config.yaml
activation: "geglu"
norm_eps: 1e-05
positions: "rope"
attn_scale: 0.177
bias: "none"
lr_mult_up: 1.34
grad_clip: 1.0
final_lr_fraction: 0.1
MLP neurons of a small language model. Each row is named by its layer, matrix (gate and up: input weights) and neuron, and shows model dimensions 112-303. Each number is 500 + 50 x the weight over its row's rms, rounded and kept within 0 to 999. Numbers have three digits each. A neuron's up and down rows have the sign that makes its largest values positive.
After each neuron's rows, "fires after" lists the tokens most often just before its 100 highest values on Wikipedia text that the model never trained on.

L6.gate348:507522553472501487494504507533513561602542505474456368430595565591572553473508439522373585602567482511527436494522491492547517551443455502471514472500493508493466512474564426432498575518412450485602598554518435475541572505433471491480529465557483462492512440474559528479449546479467447484534493520560601486527491515660560461475504522550583479519527462496560538430587432457583622539476430529549541425585463442486578487522485541507448479523520521501627483561456477549570491544554456436485458563448521461441519486451550534507537494526420490511434527603484556542554507560505469474
L6.up348:492497515484473471490579445462537474577495540461564433426511535510460422520521456466532553488534429506616538583581381524593441531440531479525482474453475516476525497526475485451449577539521428537523567466597407528429521409455522470455450532541463571530496573547550526490483515481528444434394441497625530533539479554584531473516495497509549470471445409530513555407550436511532423483540475514435495497545475498622612442398465449468470426501468497384556464542506559512567496516547457438521592511568577418501488477423500577523578460442452516532457491665473436553508439501495469544
fires after: " ", " |", " 0", "GL", "lich"

L7.gate56:469445469481486532446453443533561453437504548529436438425481389526533486512594508485542634548430510493543505465508385376466522608495431519517444517525536491546444520541515454499513464384574472494484487590564498463490521455539563573436534439478525513461445522521496451490519534565444479465508454516592435461432430524508451482483474497497487464454456476424494505508466560486557588454418491432525464492503483459521568390508470485523551525482527459427560443488476469593603380436504499513473520595604491531436555487426496545446530529455483504500457484441597432484579459408443545576
L7.up56:483492461481573476483446417349497553535498580420459552505530533498455549546497530522487618492553516537409473493477504425512510497538536597391504455437429468504567430483539510551549466518479485483382476512449487486511410425422362500437506469476514547549432473450419604511474544457511503503516555519445530521528458519476404477547466461525557489446555499495508537555501516434375495477543530502474476546453474449443498454385547530507512535513505494542465465488457578586582514514462500507551506544559497489509458514591539414431432510513506517558548485536507540461542510526417486574
fires after: ","

L6.gate517:539454508497527456487542581470519489503573449550447513464530508535540500466490486583569519582526531487632558430501510520461485509519487426387445404408533506428523456492456410549574395470476409460455515518472517571549526558500506459475554430512617486484504520432547412483477478452460559498482510462515490501495484508441463566481508549523547423517474543437551522527493446487509538551568505443555474594508548504466559449484592467618619475539515472471495473394458469495499516609495637485520526446473477557502527561457500460505377428513512456506553615501489534447475592477499531527
L6.up517:496463483468396468542473549506532376472540519511513517567552452550443513582494583461464465432477448452566572490529439500476385495540555451523588473480574506469539509526467440447504587565544370514515554541529526524494525552647452609558494529581539513533492524476467512467440532463492503481535574570532544486489474567542513447431565447460548434577512553478535507468475468489573570563588520440487536477405481444567530628575405416621458486548623515463497515586462458467581510513398536507540550492497453474536530541616523503489415588509460455489460507598650496539584450546515524552
fires after: " 3", " 2", " 4", " 5", " 6"

L6.gate145:494502447347542468437478462499610485557474603450478455515496524535467452535404503497422594527535581537520578478480407376516495513440463578466497494477538553495535474494526518529474450412538521538515505542523517469443462435511476492463519505483399474447374439460528456542456535527478484467515611523495544573437457537512456542564513506614535494447474506459511477441492467496527491538495450481567530542448459504482589483459453425457470537512547441448573532569428430617521354403494565491473484537553499551453445439483506477530534534527473448500501543496528471451536505489493496536
L6.up145:448449465461520479493535440520542506431494608384499441492567448498566543530550460575414578590539497522473538527338406348506521572436445462441578481506498503486602455493596440536517481442459467495450550541455526489487461416423495517412438439432499552445455559526545454430470570565474439518471516419458506542505468517430511463564561573471543440473505518470496490607551513511496483466551486513559502566488549507436491404451515498545464486477529479573578575522453512570531452429559529471472458513530464524444478507478509465430474525462499490475493477468527498521521504486533559525
fires after: ","

L9.gate147:451469511485443496556586550442510489460469545501443435486575477417622581454490557499560517500593503484461510526495523511342460525397594420415466566428604512462517590601446493518554464440530508508538452561551512477436540557469562508529514520553490477601535509526465566585454482490459515510547421481553593519505465537527546515445572456507536489498410541468501484544389502493550502550574445407553364526416634456462550553482516479592533560535547480411588441444484489438458508490374525507476513472496486617403468521476544446532485507516477456589525483436521504478515530540493542522
L9.up147:462524489484613505541497541493512602439486437412481446540494575465512510458472570573527512525445559516547513499435520502495448493448440471502464513551412474529615474545505499449459591490449468397461577484504416496516571542484438493491483490514582416501443504485569562550539513545414512446590460583535514555481482501496570521490446549512530501532407499526544492516523487492462504530510447535410479456491458362449570509569432448498499500532574519398587494463443458470514521474544498471599571492530509419371435487502420528545511437494475499456436551540523489518583494533553461507
fires after: " |", " 4", " 3", " 2", " /"

L7.gate590:588628514399469416455444495553584421508413494493453458553389563571495398482432499514493511470447557512507397464514418565544522514484447508455467495350488514465511396532479442439517504473445454428542492423471469519528428471542485449434503444428461466523568461440528498456403492422493515561430560506571501418419550590485423458485598492528469518542480494533530509519576555528428570371419491452518506624516520551520510516509460490542512467581513557509630560469432484521527486500522567529441535584475455552428425477549517457488468556534499380496424517431563514510526552462482463481
L7.up590:530438441535470467467349485427539507356584510553459469491436495499495550494519514505556496554443548498611520485432533552451518493496485420513422574466553505515512429574463445429543502489533440436491514512454497503506483506435541420488360524540480467485469472431470433487515506507510511504557504497490464527580585419527479496485481566520448544505559607479541452444557513595516567543567511480509414585498606461428471427493503497585510571563544553509530428467472544489469473537499555583549483501507499402504545551504460508517494487513463531520517583434620433550483547494491492538
fires after: "-", " ", " in", " of", "C"

L6.gate160:499524486494450501506547479568583536500561459568459465493442491543505535513524552573510578514426493527501596504563524468552401503567451447407434428470526470474475574505488500487523400444432475470479608564583557453550506495500544476538537362416386484490412484467554390483583483483443510504543536450558432494450478416500510433535455469512454493425473494463563478579479474509504498506551500493486450523516577518434605456512511451451557480468499484487476441435507339474456400502507511491564539484511513444531601560469421565437531519498518559482496561437500450531513423515543539507
L6.up160:515533435443495517552524433543478492522468432485505485401530441604499547531540609468600527459494483484548518553493570479511479495450452491399472483432535495503471492528543481436517450415488506414507539469591406519438474533450443463601472479551389555482563544430533507483489507495474484469579538514473488523496449489519478503519472539450487496463418475407466498500474511520419557499558446485440568517528472436338530520520487545450457569594462593504429412503443467478449494500539498498624535407514543450536614558511524552492494458448509479562522481454428473597508435416579509570
fires after: " ", " \"", ".", " (", "-"

L6.gate293:484453470400497469431556427482523476485463514492568522488432446588461511454486548472499495486463472493574590478499529400480492390514469449458490426526557461450432503502438440504533420475457513525578500536634546460499549464523526585507576519478513501480425435497528509462590585536472489436507547516458527447503473509548600538495469455534534406472415496403483524482420462461523488515481472495450503513503569456522600535479410569529480505489544414496463430527446526503592377547479512584487550560491474471531572610485477502434583495511482447492452511392593553546503478438433458555
L6.up293:505501456400487503461529497468476558569446613482437521507491497511474511524515607461436475475467484526428420449453495439549509437498580533516574521530528558450502514428507493588506486475538551485409502539506452446570472452439563536435444487564448523457442535536462419505575503553526450489443446507411453471564540524418461551610482419547517496438468413450447469562481482454525517432471448522518499501582490442487511561462508507458472518460513422543491510598434572478501568522498576584560527541542519505465392538495526454536513499469447502413430515400517522461484537483476446546
fires after: ",", ")", "),"

L6.gate252:471464421498505494478564474461557458510562643594449427434477534560482457553503509609476585458463405529422530518431420455473542557458485531485461517582512481523477473463472454468551466373503508406543559543596551414482487528444593492454446471501544472556464528476576530528566470563495520509489493532531440506447443525514558337459459494523499502492473532458591462457533551517457605518427455462566471589490599464430470518476510437498485491529500433524572495503522385556478487474500536565428519515492461533531515511470434491458491539447570455545448531471569495491481527457447550502
L6.up252:515474564471410535489471496487468434453501576537475492496478431446557492544426457527515477488452531473437532500501561396525523569496559426427472440528553450425504516502496403487511509458482416439442539494532459510447407628515598576526405408543557510518496497469552506517530463520541452664593499462505508405491456494476526528471504492474491507522509565431485386545520560473483572496441561478497463582493491507391432445536510446472478457607427447502635469522465510531456562515550535584524593491494515453453561495540520542515500552461522450510446552417584531466522505542581579544
fires after: " ", "-", " (", " \""

L7.gate303:507467449515534481486427453480626456478511609562512425449440486503596441491559441542533499438504512537529541533548550442508540492540431433463496521448462528464494532605519447476544513438471551480527518430539466475471462509506487469554488573537466478475415478480480461446481509542447538607494453465452610410516427499458523495525478536483485540481544623448548440527440501533525479534613525448487462578474534502515628468453524435541488439583480497419495452538473417613487462524511570473528354507479470645391589504510577584470527457463475545465518463507521516522548481494510497537
L7.up303:426424433494615517411559476457543570558471504405525498533596544486479584463445399460540598448495426463482630581421484530537564442583474513476511570520492464551546521488468515441488515506524574477529618540484489481411385469507580432551494456529512507504476479566573544492439474563451559445554580557466573475548509471561465558468485543503497495537527599523460425492534501527556465510520511544478491497454475467435611510558554573473427479470584399436554474461484411539579485462557514479553447491436442504423635457513524540553493495478466432508515511390475566486531515515524513461
fires after: ".", "-", ",", " \""

L6.gate414:448473503497471494459471455498500518533500551529476425432467410548533554538469484536466591437486513446487604521590492382580480582477524489399473464526586506546568521529438427497586511465457528429501499519508480502535577567486414499491528426522524455461504502553524554590465498580490500502617500534576480485378492521535545509506510478528441500503457549491555522533427449468500462527547456376498496444513539452462521502484459464558455556551531499356511448456488433494543444475474485495580566484482458542514593456466518446518602532503528482542475516476465405490509589485563497625
L6.up414:436553482534498493498416483495437536543497554479506533506570455558510522576426487520545482419449456416587589546614517477559398524550442438398477446579567396465514464534489492465506515461523511449456477550477510520453497553457411508456511432577599548530502575516519559526482520494615474576559516517497544519469486460465549522481606493531520408481425566487492523531442527475450394536520443427420509552477517485467535470540462430462562621441566493397472466525504525545437509481545493504540479463428486542564618560553550508510556487517486511516516507417509472488510542395566472548
fires after: " (", " \"", " 1", " /"

L6.gate600:452488506501461498445481525516498540563519488511402431541522604490490455502554538598458469584491496516477498468447452478494531510475420579442504515545542568555444492528475548526559546484566546478444497524534458528491508401610509468544469426530461475526487425483487485454451438463457471590520575523526397375447537592521489529544539523497500583542546601536612504449502548463442597344549501499478498495511514383554478382487526577540463445569506509380527470499483531509493473575545510465507485556570498472466522403496560553442648494495457538488421573456447475481517576468603494539
L6.up600:466555559441498455465406530502554523469529492490480514446579551356469481454462541614505468442476540490490576529535558511505533497487502488478555514437591491523558421459493436494517495492447427434429552544480457552460477473439418439522401446492498545504549349495521555494492537489469471575514497481523540545558500547500471506523497510482510516518501565441426547517529533404402542519457418509442455506562484511379508481537537535444482494500493433525476531520467561579518505535437607481618435541482436500570465539518470462478473458526458549453519446545446483501525521445533550514
fires after: " (", "-", " ", " \"", " /", " |"

L6.gate391:485571437519535528510469554551431462502496559534443426456465489467450463536464548592448542480434566432569527424493627480439499570498475517481466500532569523464509419481431510459560483468430482458433478514573482506562594418486555496485545437358520473498534542422567518561525512428524549544518484547530571484516488570439533448493479442526472518518466523507635404491479450536566535523527431489559452479521479585503537425508608495554499477549534607506547433484483435515533519624512589522477543391534476523392577521471500526446552494484491416517525495364564606584533516561503521528
L6.up391:538477497451533511553499531522509497540603510490466458480499512497425499546510519564431539497466454511607598386519508426514414405481464478532464541483540518461493509486382581535502533525543505419483513521446492547590577375576507528524521460417556535573568412548425507491453510465520510521501391535523507393579534477509530466503510518536436443570528479524512555515503473506567408545548461474453438512456499454638523493483455501481418612583549594460531491382532541531524531453543586576557508519486548495424535563607436435565444427584408496518434565586520624523487504424519432505
fires after: " ", " R", "-", "N", " M"

L6.gate580:549423503576564486449520491467548499497471531481527369511458508527473497489590532588471600483484513523495554501541458404503502530539437504453529467526552495547560502509505466460541515486459520413561491501550485480427566465457584509395511546474530517564418490468457464578556515460502478450489456499593479576480486506526466517473514524571553489510400512479591503410462481450477496537529449499516511508511474452457572491535471497561525510559555492471561495467503457542530404484504488493443513539473519505518573521467513596475569558541430543571444466547569405588511464508451456597
L6.up580:475420518511556534521466401419521517549447496482530422525530474612551495583512468540559516446433516492421545568460479450506425511491449445422557501533509484458478470502532502442497543479466470440418533523588475494511552514400514459459420470499514546487477531578559474461493573553537449465504509495577489607565494486591509504491487517410501421493409485374567419512483573490452444536612453492480485455480533505475503520631493498563503550491435562432566459443550540532500490503468482439520512407542503486487536561497561566477490515472466474563482507585504439528488429448533529571
fires after: " ", " ("

L6.gate23:481558466489478464476434435534476479515489550521484356432469482526486513523516462497548570497509534466437517485465450415437525593510481473465500535418539463490482449538488448485665524472451469463486534518551505518533594436492448488630554490542473402493491600513518541515487570516523562509580504555476468414494525512492472431388451502500502499516462630419526543458490502565572452488467448428446524577468572514463527464551473457538559477605527558500475461530459507515543435575424516558501517557466411568543603610506603568505542539504483416488526471420498547466545414493520677561
L6.up23:508399446446489494453431488480548415494394424498475450579489449495466427526442517490563526439540545442569538633493506491450546501567462443489542460484468542586531452501442438575545505510588483422446573421494500416490521525534590488491558501504430516524487510549523509553453479587503486480506552510419546594530504535561611525509552504458453477529539474436526535455502426491446515482626509539496531458483495550533529553501525501581501530466505588323560504580450470469537503492470558474530453457516506496496606528504521549531532462561476476480437617489531488511508556519580521538
fires after: "-", " \"", "===", " (", "=="